config.toml
d_model = 768
n_head = 12
n_kv_head = 12
positions = "learned"
bias = "all"
tie_embeddings = true
parallel_block = false
init_std_o = 0.00389
optimizer = "adamw"
beta1 = 0.9
warmup_steps = 339
seq_len = 1024
train_tokens = 984600000
dataset = "wikipedia_en"
MLP neurons of a small language model. Each row is named by its layer, matrix (up: input weights) and neuron, and shows model dimensions 224-319. Each number is 128 + 24 x the weight over its row's rms, rounded and kept within 0 to 255. Numbers have three digits each.
Before each neuron's rows, "fires in" lists the words (lower case) most often at its 100 highest values on Wikipedia text that the model never trained on. A number after a token or word is its count.

fires in: "on" 97
L2.up1128:114141148055128098108133077142108090158151095145141107137131114145111126116158085138116132088120148141074151149138140108093166160136121096152126093108100131093104108100162158094153153090096117094126154164144112158141128178088090122153154123160161116130182101108115106104117129113179128138

fires in: "the" 17, "they" 11, "this" 10, "with" 6, "she" 6, "it" 6
L2.up1407:132158119126100154090138103130078145140123121147138152122132182174143104108131194119108163110126102145125151161147117126173186164171109117170086129137135133115086152155151132122116118154101149154131132121111131138134148127149132164128136127195201161101136162145128145144162151121145108107

fires in: "until" 37, "later" 17, "december" 11, "january" 5, "when" 5
L2.up2090:126181106094106135105114077136097185160120079156107131119159114124136104111134106148144131108080149137099147166105101110135125149112114145097106096153109100115096129107101137127165134138139121147136137160126152142142126180128184121114093117148097120133125130123131104128120106084181100148

fires in: "one" 44, "a" 10
L2.up1361:129168128085097137147137129113133146137156143130119123137160100133122126089131164113114158113110115128151162165155122131097130111114132155139125126113139132113118123148143124108120164169168158134128134156125153112111136103116124122112138126189176134109097174192134103130126144121125093134

fires in: "is" 33, "are" 15, "be" 10, "been" 8, "re" 7, "was" 5
L2.up1714:090157120075126160137112088107122090107154154146122075126119119160124117126158136115127129128093155107109140097137134111132141165110104153104108122118124144078125152137118135151165112136167111109178129165123154175127134139107146132145080127095099124072153145160108115167124138094115154116

fires in: "the" 24, "an" 22, "his" 17, "a" 16, "her" 13, "their" 5
L2.up1723:142098118149112102113144110136057121123147148097130097128139142150136148176115091154132151082096113112131105138115057093097130142110118092136132116102088118122125113141130106124125131131112117121105116136108111142120133125130098117127113148144135143127105122121137125100155119118142135128

fires in: "the" 96
L2.up2763:110188087094121124150142119105143103174121134092111066133133126138118135112151162158105158145079119087145099148125098107136144070123116108105134100131129117123063165111140094142071102148177126135113133150094117189120138128120138133116123126132152118138109148130168131090142136109101124107

fires in: "his" 19, "was" 14, "began" 12, "first" 7, "started" 7, "early" 4
L2.up2218:113159063118123139113156116142095139142112130138116132115113150161134091129144104120089120117109158144108117127145125101064176147121153134104128097178098107111125143160102138121175149151141149088136121155139118176131114147188083110102114147132152133126144149124119069136117145105114121140

fires in: "the" 89, "theux" 4, "theme" 4
L2.up137:091172100143122112149132090099136090150136132088133083104156133140113123193153143199103122149104132095177082112123118110125138080110153128115149087135139133135136167097090091131087095122156118094130160121102130185137173131096134107137100127122086092122172114113166143104147134133158138134

fires in: "was" 19, "came" 13, "history" 12, "born" 11, "date" 8, "died" 8
L2.up661:107128121118088124104122134130136130124162107098116127111148106170104106142121112134137158073128144131109137168138138115184134119129154137115115143212109113105124114137162123138088145147162150143135133140096163175123097159169122144066154156141122142102131173125139119113132107161136121123

fires in: "in" 25, "all" 13, "same" 12, "any" 10, "that" 9, "such" 7
L2.up2633:114174118140121146145114103145134095113164144127154109146114149140162115144158178119111138145095145151132105134158116100087138114136157132129083069099145172135113098119133157139182150119109148104110144146097135093134085115113125150068097102121127115144096124129129113103101122149172164101

fires in: "came" 13, "moved" 12, "come" 8, "went" 7, "go" 5, "brought" 5
L2.up2005:123106141110103137101116113112163156173126113107106129102112061180113133157072132144130084102107139101077114212121078116183131156131127117089116107142103147132129149141143116086088142183153137123099138111122158152138126143139111126105124142152164110110168142123122128142147134171126108138

fires in: "the" 53, "of" 13, "free" 4
L2.up2767:125133119191130141142166140117147074131131137141165130137135153174137099172157153128108132119090153145098109136115105100110135145128126080068133096114117146090087130105109104120176155121122143090108124131138121114107159096135114137081153139097110148164131123108089133141153145125161125153

fires in: "after" 15, "was" 13, "preceded" 6, "began" 6, "appeared" 5, "later" 5
L2.up1754:113146112105146119123135135130124137151152116171130109134117095107087094119159100125122131170114127142132140135104103141141164130116153130101112141119123152089108133134132136135146164154154140138170099097105102182144076109202117116142115113099084107109162142122130111118120156090129127150

fires in: "on" 55, "at" 20, "microbesonline" 8
L2.up2246:107158142066161114131141124160121106187132118132139092130146149179112159116129124203116155099093148134132127146137135111145202123142134123091089120142091134052091177097052146138151130149122121129140100138101115181118127184130115128102121104122152116099137131102171137107139139106182121112

fires in: "it" 14, "on" 12, "in" 11, "website" 8, "inchi" 4, "isolated" 4
L2.up2046:109155114119083110140134126064131102168151119112168090113124150124131127134112141195114092081119112111131141199104143117140129143171134087147106108116137153074130172131098148155109165106113185139120124123106129126128107147097093117120084126173091149083164129124139122086172119132151122160

fires in: "he" 27, "had" 13, "are" 10, "were" 9, "is" 7, "can" 6
L2.up2449:069104136133082100103111107109139133104148129129084100128115117152159129111161117122125089143118130171096120131106137129132138129092150125102114119120192149122130167160123111132153144150168140118108150104083185125130128144180132152123116144095130095096155170187114117102100144122111126113

fires in: "u" 22, "a" 15, "as" 6, "e" 5, "am" 4
L2.up2102:123147142119109125133130097120115136114171150135123145124150153091122149126169133137136151157115109116119150139142120129062147121148121141134142122176118138090119121120101107140192168096138116131138132189147111130128060172078137124080078089093157111113107145111138145111144096143142080133

fires in: "2" 27, "1" 21, "3" 12, "4" 5, "3d" 4, "film" 4
L2.up2764:105129104124152126149107140139098153138181184119097066100154069120113136143107112126088141105097084134129111171153118120149144136122115094111090148116134108130130155112158105141103126095101110126119152146176148157138092156098090177125138138110098111102166131159120113088163107113130132111

fires in: "he" 49, "born" 27, "she" 20
L2.up2320:065118103082113135110169106124121147117116113102141127128113108166131071097111152151142150109107143096117160131119124144116117160137143126156125117157091130137153138114137113129142124130153120127171114146120114156154106162166123139133173084181124126124116156148131164105127087084142140147

fires in: "came" 17, "from" 14, "come" 12, "brought" 8, "with" 6
L2.up2557:104144114164083142125134118136130132145131109121135124133125166143098108111138152135120144056121139116114165177139120087105128141141113107128115111124149157128106192133108113132121163140125154136122134138090141144130110133141125126103133111130163124074162141100125118035143137159165136139

fires in: "place" 25, "played" 17, "the" 11, "play" 9, "at" 7, "plays" 4
L2.up1626:128148100115150168137141116083157159147127137052104077118161138126160137155090181134104122139150122070149119167151097095117114140117135111158141104157133148125109152105114111144086095126119093128116154138117122127139141141160121117108078158100122086151144147129145110096163112153127154168

fires in: "on" 99
L2.up141:093130141052136126150112098129110097148139133141122101121176107128131176132156111145083123148126112134144147136139148121137164077133086125146127106133100147095095102132107144103178102110122133071130142173104112174146098127108115125137131126142144064082145133128152109105126127126161155181

fires in: "such" 31, "special" 11, "physical" 7, "same" 6, "similar" 5, "identical" 4
L2.up1642:120134109103127135108116087181114087147159120132138116127122139133155116187142161123129120155130144116115099148132109126124112115087126135152084150134098152141117134142107147150144160131081138128123138120138127134128121114102118085097160127140146139130112138128159109108148133139139150156

fires in: "at" 39, "on" 35, "in" 12, "with" 6
L2.up2813:087177125104099107114133092119120131117145096124142125118140123153117124155153074150115090145126101107123147144141164109126130136158128111146128127097129148154092091113104129148149136103099127126101133165123113153130113132064119156097161110126098145156141168106114087111132129118202146140

fires in: "a" 25, "born" 18, "an" 13, "was" 7, "former" 4
L2.up1363:144154064098134132137174115137121135158132151079086124111148134135126132126158145155104108088125128129114115151142120093099116116097117117147123095137089139091127147138134130120120155159123119073151108114118142086154164139112122135066142101163134143145124146124148096126139122106149092173

fires in: "the" 79, "this" 20
L2.up718:124117108087085131062161135120123154133145137113091160125172113118150119103100174161126153108157142099074161165127125140111178149142130152115052084118115145112158156129176157129114128118123132115122098107129114095125113111092158141143120104146126145086107139145156147135164144128102139132

fires in: "he" 62, "she" 20, "his" 10
L2.up1681:052108133098124137122129117162113147108127129152099120126147133141116113114110131136131152151158144139120126116123135131114144115097155109129093087131137137086122092129123119140186189130134145117151102093126098138110134134172093120119146132117131116108127139144132160132132122082119112138

fires in: "a" 52, "100" 14
L2.up2850:120167115128095126172160101116130151135147173134131093132108117139120089128153145141080153101118126088102119130103145120085139100152163143122144109136124142117111153140105127129094134110112130167126142211160110124133107148120130155110138076162168128089105172113163126109113110113104114132

fires in: "is" 45, "was" 35
L2.up2178:083104124113141132141131140151085087111144183106119080132130181155120161110164156157109107134126137087148107175136097127125139128109140090130117114150140149113112182127146134132121177155150114067156159133149148113133211144154095123079138147124150114096165170145131121129136140110107130167

fires in: "he" 50, "is" 19, "she" 12, "has" 11, "can" 5
L2.up233:081141111127138122143135135137094160176139090099128128150136105111105146118126124121107141137143140163135118148123125123102142095076123114132105134077178133130118118118159168132180127144140157142118128106133131136122067147165110114150157137108111130112147118160101122102134134081109105138

fires in: "that" 100
L2.up2506:113145134114139171137148103115115158095154109133131107134120147173155136125079181151096102152122094076081089155130122136085159132104119139139151105137140143127098124116148096115144108064148120125090151168140134125132114119152143158084134078164153162102104163148137113126116118136145091114

fires in: "this" 47, "these" 19, "it" 10, "they" 9, "there" 6, "such" 4
L2.up1095:120109105137138092063138127142137158145131080139101144112121120155150108141121157143098110095149119153118133141135114103128143134100112137143066116119126123127099128128131149083136118155100118119102126121067129112141121115177130111129105110134138120143130140141128075149146134119147131141

fires in: "he" 34, "it" 29, "his" 6, "is" 5, "and" 5
L2.up2868:115139132145125156171151154171143099159150145128106136114144137126123127119143120160103105108144129143112115118133082128112137151132130114088145111143188142105082090151184124155110156129128157116137085110119103141161066129146109138129122067137092180137141123148150146083139124116106155141

fires in: "3" 45, "4" 13, "5" 7, "25" 6
L2.up2018:099137093105118145112145132156164110106113136115109145103147100119122108196108110159126117068097094108088151138118170132154154163160133125138100119154162124108132159102116094114111148137150105144121141115129102180113121111137154152095135106147122126134126135146137105087142109081137110097

fires in: "is" 44, "has" 8, "on" 7, "many" 4, "some" 4, "in" 4
L2.up1829:107144124116110113135163110113147091156190145141142138121119147130114128088181139159117155114119153103114153143126146114135142127068131122144114109151133134064115171129100096147162179138149132100188109151121153109146115156104137126125143145117127141082106153136140138128111155115145068127

fires in: "released" 15, "title" 12, "1" 12, "2" 7, "6" 6
L2.up1469:105150112149109135130145118135121114149168164120118114122126114126115102154123128128135097116124110117095096164146110117121193132106118126152136132145153127145069107147132147161092079147077104101145113127159121166137103153163123144136141152169084116094131123076104103148146113092154149131

fires in: "1" 20, "5" 11, "2" 9, "3" 7, "4" 5
L2.up2163:109125098103102107069166102155146161115145111132095123121102114146144137145083097143145100073134120172105147112125126127133151120138107121094113123157128115155070113135119107079129092125092178167125145130153106155136126152152116142158147105123116140145129110144105089101111105089181115124

fires in: "0" 24, "became" 16, "1" 12, "2" 11, "preceded" 8, "succeeded" 7
L2.up2010:141118140142133130108126105140092119104124102133146122130164103113114128160140169145101115146143125101129123165146125121138168098109084092131130162139123132110131157104077119117151105127110136135144124132142105167112140145142128147140162141132145112063141119158127113119152107104122091149

fires in: "that" 21, "who" 17, "would" 12, "they" 11, "when" 8, "had" 7
L2.up826:085121132130116104116146120118109139110134152152091111129133117161149132123132138146131106147119125151126087168135111110147144100088171142145105136131151137121113154155128146119142130123162125102099140170071209124132185127143135177096103134122164087086113119151119092168119133135169077116

fires in: "it" 13, "american" 12, "japanese" 11, "he" 9, "she" 8, "his" 7
L2.up20:147128101135157169148149143152135108152124128097100136131140120135148122121120158130118101116170147104125097133145087107087142160112118088131153102136135153102130123135172147120116126156133133120140067153134112143136105145148166089153115127152133130114130144168127089077136118111117148154

fires in: "the" 37, "his" 11, "or" 8, "sq" 4, "than" 4, "about" 4
L2.up1017:116138111125162140105146143155131102155153160112135090119137117138131154164134153125135151116148117144131137144125051106076149087125097122144123109115103126144116129118129098131137108100101152155118123131088104131134122169128133113127130132123113108131098096118156134100144142120132136140

fires in: "the" 98
L2.up2065:123133100085109122110125112126109125171124162095109106156148104122114141131148156146103157121123103118121138144129091124146117129130126140137125112152112133121124141135130112119161120116156113151118139128111089144142137125119095138127107136184091106103114105111123105119164139146111134117

fires in: "when" 26, "what" 16, "if" 16, "until" 13, "time" 5
L2.up1023:086165109146109127116159086115111159118132114137113145121170135162141071110124164137131116143095114112108099182141136113168134109140109152150067110134102133104127165122101136108118155144142093118137144185118179107127144137111194171094111116161131118082108129162128138162116112132174111119

fires in: "the" 70, "or" 12, "is" 7
L2.up212:115107149127120138105130162174110076129146204102145120131157161121121146129172105124119145100122153168137079176131150111136135123107122119139143171145104151073110138127126109129156133116129131089128109109147117075124127133145104091096107157090105125121133123142112132121123116132121091156

fires in: "born" 21, "died" 18, "founded" 6, "opened" 5, "released" 5
L2.up2374:127134046119123156124153149103119117150124100075165117127128087134132147158121191161120128087116168137137131125139117130156127122138132114110093092139116186136156129110146121135112116125141185117157112082130179163127097171099096123115158138174145117120144166135131136136153122119160108136